config.yaml
num_hidden_layers: 16
hidden_size: 192
num_attention_heads: 12
num_key_value_heads: 4
head_dim: 32
intermediate_size: 512
vocab_size: 8192
hidden_act: "swiglu"
norm: "rmsnorm"
norm_place: "pre"
norm_eps: 1e-05
positions: "rope"
rope_theta: 10000.0
rope_fraction: 1.0
qk_norm: true
attn_scale: 0.177
bias: "none"
tie_word_embeddings: true
parallel_block: false
init: "uniform"
init_std_qkv: 0.0408
init_std_o: 0.0051
init_std_up: 0.0408
init_std_down: 0.00442
optimizer: "adamw"
learning_rate: 0.00348
lr_mult_o: 1.13
lr_mult_up: 1.43
beta1: 0.95
beta2: 0.99
lr_head: 0.00814
warmup_steps: 342
schedule: "cos"
final_lr_fraction: 0.03
batch_tokens: 65536
max_seq_len: 512
doc_mask: false
train_tokens: 380500000
max_steps: 5806
dataset: "wikipedia_en"
MLP neurons of a small language model. Each row is named by its layer, matrix (gate and up: input weights) and neuron, and shows model dimensions 0-95. Each number is 128 + 32 x the weight over its row's rms, rounded and kept within 0 to 255. Numbers have three digits each. A neuron's up and down rows have the sign that makes its largest values positive.
Before each neuron's rows, "fires after" lists the tokens most often just before its 100 highest values on Wikipedia text that the model never trained on. A number after a token or word is its count.

fires after: " " 32, "1" 13, " —" 11, "4" 5, "3" 5
L10.gate78:114134143063151169118191074148126114091079161113086122127112120091146143134101163159132158162092094214053142134109030055190087082171110165138121133119145098108221148171128148164117139131143140159111145126161081111125140103107122145144168095125118184150136087138134143123123109201126163114
L10.up78:146144135135151192161108080171142120141166134136092106082092110109179154099144182182098132135154154104086132134131066088142093094186132165149120195163105115153163121205104156126147049156194131086066116142190127126088065134158117155162156087121111164153122081100138183068128129116136141146

fires after: "'" 29, " " 22, " of" 18, " is" 6, "s" 5
L12.gate293:114116118137121086181117196063114126161122113094136154072116142094085132177100118112128139159112124150106146138130133107168151116123152111129175132125187108132086133141106131167097066164108113143098102135134144120134135077144144140089131182087173163124038151118117124135123130154057158140
L12.up293:150148072181137150135063109172147077086077116149076111113120150127114201216135148163093134120187107162160158050113151173142171097210130129113159142200131136135167128138101087128134138121092078175137093100111176116065184098150102119104116059104169126094161094086113120171162132153145125129

fires after: " " 36, " \"" 13, "\n" 7, " (" 7, "." 4, " who" 4
L6.gate264:124106093154176127115178140176058098125119124093135114121117093096106166153111116087128196143111160182061153143128141175170172145167148129142157136169148093113116117134081133200125113090154180184100098140143137073145165096102133205183132142158135106115090120133116128131140082142123202099
L6.up264:140102136097153130084163150124064106112133123095126112122103119127112172154133091073147185122155165131100156123136136152218145153123107118171183147153162126098171110131117098111148073109116165178161112140143132098140092124097192173200103186182097132148116095103083102167123065107103116106

fires after: " " 43, " m" 5, " Bi" 5
L6.gate327:100144143128115100098107142029130071168057153122157169134117115139112138136137124158079150141166083146135145114113144152083129144050131139066146187158105123077145223112131109123129077108113139145105166198122078114168052121120102094089157149074134104122122089174134189096100163146154147136
L6.up327:107151159112080146172151148137139175120130061066090122079156111110163120172068133106103118155113108146108140139159100128127126174102163095128154174102186122150183099081158107120139156093120069144156205109089083094145061132162121127145137149159094050053143114107129101146174091145181136146

fires after: "1" 66, "7" 8, " " 8, "8" 4, "9" 4
L10.gate201:057152139118200091137143083148146104132093127128111124118093091134104217186126134169136106128146112110159109202106125142125115130082120195133163108158138124064157191111081141152101138113198079133122144118110093143116129112147108069093175133060136131107121168133139159166133162073142162125
L10.up201:116165122122165123124135157148138153127103074164042090073162087166103076159114110135115156140113156119123186146136115125140107083097132136133108158094144138115143108112141169168095194097096100176089090167163076138047116149197116135091131072099124129059147158068121177133151187106128135105

fires after: " the" 21, " a" 13, " of" 10, "-" 9, "1" 6, "'" 4
L12.gate6:124139096172165118162172153121153119192050137148150142189184102140037170135157142179165146117123141098138130085099137159111121165172137096149203139129178140117096131111129097142116094115126112171087129137090107163095097077168155146151107179109156143094172108140159105104144113188123163081
L12.up6:113180121238014155145098170071117101157100097114118071161115129103127146160161107116094185126174142067143152120104195158110151176129175145101190128188109127121151093121086191136126147139171132204105131121118146101142121118157075154153102143173138117092140141071110114130091104166070146124

fires after: "\n" 23, "==" 12, " " 10, " ==" 9, "===" 7
L10.gate204:070141129142059148148147149077109155168116066187149148134116137074133128140128130109114153139072141099098105134123149119134153110141157102118080143126140131155123194223097116159091118103136167076151161113103061148130065076110133143100135137079172111085063103109082207126095100125059177120
L10.up204:157138160144080098118132144099147139099166083172087019058147157082164061069142096130157121158171100096125180148115117144094076185175119131093110132132086119119133143142159177098127209140108147105157146124171148157128075161142162128088121116124118085164157095071131142138129100158136185105

fires after: "\n" 41, "1" 18, "-" 12, " " 7, "2" 4
L10.gate329:101172047102092165147103121084120083140069109144156096099160146151150126138140143128134166191120163078121142150094079168047142169168114142134143159159106101143150136131124170163066061091168132157074145156083118134131117168130119107158147120169168099094076141149123105118151137148125142167
L10.up329:068151111127117133184137142131142077129094110147142104143196127146110101123157160106157150116104157097142132131174101149088137137149195136153115153111157131106135130205149113135049116085129085153107190175109133102064158161076104107061170083099127149140129093188121088116170152092048125112

fires after: " the" 26, " of" 14, " in" 12, " on" 4, " The" 4, "0" 4
L5.gate448:094104142096078092175110120127128139158081101103147172111108182107099108134136177126125155133103089142119160110153154139070143161121119100129150110119129099095110164097096133216078152133118109143103100181102136088102082111126118119119203151108116107058118092143108164125101151176100143102
L5.up448:145185130202087087188127123082162053173078141116083143095169145071118119139190134125136088215121122076168171068177148133135135158114182153103148145131114157107065080131100157097124175143144160182155110162071128123168127175142114141099100121177107173166169078082121076106140129135130119109

fires after: " " 61, " (" 22, "–" 4
L10.gate73:087121108156111116148159154107047079122063139195150136106135113115120127087084116063104124126096122122023121172180093158106156146199158109151153100128108103159128134185130125208077164065138149119119074124086129084135122154118121154126175132131152137134146113164132117132122130112077161101
L10.up73:101130143133129134108137190138064074095187113133122054071142111163157093131137121053102133101122129144099097114128099166069152181222161202163163124151109113139150158147091158127103123109090184196058099200087147156113074154082109119078137134055104135117139118155139082123143114124124146151

fires after: "1" 51, "s" 9, " " 8, " Qualification" 5, "qu" 4, " the" 4
L6.gate19:081154111149115113146151101123144108128106133120124139127097083177189134156145145132134141185123151153084161148115086161087136165147136125053173104169122129128144165173159131167058145060144141129103111072122131147182114049160084196091172112169084023099092106125111066108147098156131143157
L6.up19:120169096144048132036109144129134134089157140154120117146154157155128142167132130094105113132098194175061139187150187174194158132160141116157098165122134110173180136196051131104121112124081180172123147082140104149176097112119117173147155113157116123132125070156146080134106150176119130105

fires after: " " 58, "." 6, "4" 4
L10.gate353:120158095165145117100171194133063120137065119143145080146168140144099111070101131164097151162126111101110128196134096114127148137184171060120130177148072128183134132126137118173102119116155138052156075075099095092080081134143089182132178113119188128103139110104084122128142139106121183154
L10.up353:144117142159103157041134194138133106109128174123152138059149141115134162066104176110092180134114156166114143136069099113100150112138061144143158144171112139139156125134164131103142064105104166159058134149115096108118112147125083175131123121083116111075136053214104193124179118204143146140